Weights of a small GPT-style language model, trained from scratch on English Wikipedia: tied embeddings.
MLP neurons of a small language model. Each row is named by its layer, matrix (up: input weights) and neuron, and shows model dimensions 80-271. Each number is 128 + 24 x the weight over its row's rms, rounded and kept within 0 to 255. Numbers have three digits each.
After each neuron's rows, "fires after" lists the tokens most often just before its 100 highest values on Wikipedia text that the model never trained on.

L6.up1096:087141106116086127164135125127113090122092131160107128139084079118094095134193131110116137135106119105121125097161148143113122133092102109135129143176130155153155109132112121078112158106088135106174087143123152148067117163128154113134087115114109134103125167093124135143146105118168130143146123172118154144128110182148167148123109094172143160117116152109152113138162098114117121129165132105114122148161138135109156175123117114142116107121141124149152136092114136121098137127166150153142118125136100151122112099161125154083144155162150127157121144165097103159114144150132194131
fires after: " his", " her", "'s", " His", "His"

L6.up570:100139130127145064146140127134181134120143138151114142188127114137138102128178147138157151164104118153126127134131091125129102088145090132129089133094123130113131177172138114101122142067104123146153170149147099124158103125111130174129109127163159157100140109056140124163096119115116193132124168103133145157153102139096126141129102102109091168125145112139117136120121089128118171125134153084110115139167090096168093113114126093145130146142126108140130124049106090137137133107090118154158170132106117105088075137126106135143090118133143165118109074142136107114110107133104118114
fires after: "\n", " ("

L17.up539:161150135149116122156119086118153125139146102116104127089062134101123103154198134112118148110180138123166079140138134112108171122157104140150123147075166160079099169076114146164132134116151155108124164110122117122156152120105125124154116108107104126104127096130132121084129147135131143129141102121149093123164125143140138151156159116126106141096150134122162081066146138130112117085135138143145146137104133088130080152158143187119108143145103142128099158140094087101129088110130105137165140151122153122128111131120151134136112147134124173132139109131094129155124073109121105154
fires after: "\n"

L17.up1515:114181113130123110128112110125155128159170140097103147156103145164121114137115105132064127111139124156115163120156129168093146125120082134086119121121129134132105140115101166102129132150094121167145055118161114159157159103120136113167107115123123153107150176125151125152158120130110153112106103161103106129158128132136124106154138094135111100112126106140153174109090134096091135171127103133133126097125108117100132129171136131128158114143148133167122127152115087141109140101137118108141094154101163101122143136092153129126137136154155150134119125129125147101125098129153123177
fires after: " |", ";", " ^{("

L18.up694:141155124112150134132109136127122134102104141135132090158118173113134137132123133159121109105148109114139130083099091123133122127127102129181150125127158178109140119142116129099128142136132127117119141154143151107128087091141158114112131144126136150140113091169151129108139175132125133126147156100117163136104130156150133116176092129169097112127083138147084163128117111120135139141111153189142115136118139126150156116103143139101125160090082126115079156122102128126142139126130113148143137123167134095151151139143133149115141142135108130165103097159149089134102144135127141132
fires after: " (born", " January"

L6.up677:140103131115136117110170176138116140153094166174132133162152173116123151133131136138135152115101133150130082137125108118111172155128163150131073118089136130139137113144099127109114149138086111145117157139142186185072120117098119146136116134136123138120144114135121125128148146114172094135137146150143116097113125099118154133107144086106158147135100090139105144115071115149132091124172113113155145133111108110117124101157102144144141121173132127127148090110151181109141150125195083123126119148153115153096114127046146161146123131154123133100156117143076077121125136107131123085
fires after: "\n", " Spain"

L18.up342:153124135123146161117151099114101095125129102178079142142165143082108157129150142168164127134139150091202095122133158106155127142145160124107131130161130154100133108141105150079140078112139162140127109136165135108090145089136084138142106094149137151092142147094113118107111151091164115122132140144117164145203114153112097134132064120126166137105112126088119155132174119121136177104158136126094136116120109157090145153121090098111104114170118077115149138140170087110153134124140108098144159132158152098116106154136108106095136130129122111166128148156121151120093138129099143119
fires after: " (born", " his", "–19", " its"

L18.up1137:141137132124135140124130117146133131137119135130152121108118133130148168156142113110158138150117147110147121129150115123127129127116085124169143168093203162131179193115119129124117172166164103131146110087129120135127085129124123081108129098122136099131128120101156137165147146165142154103119140114130154141159122139153108158161144105135120158141166129143163149160134122136144096155126156150052164105154139124117137140102137121146119143144147161127137120119160116108135128123121133091132152104143162129099138138119133106172118150136124097095144091136145135104106178137176085077
fires after: "\n", "|", "=="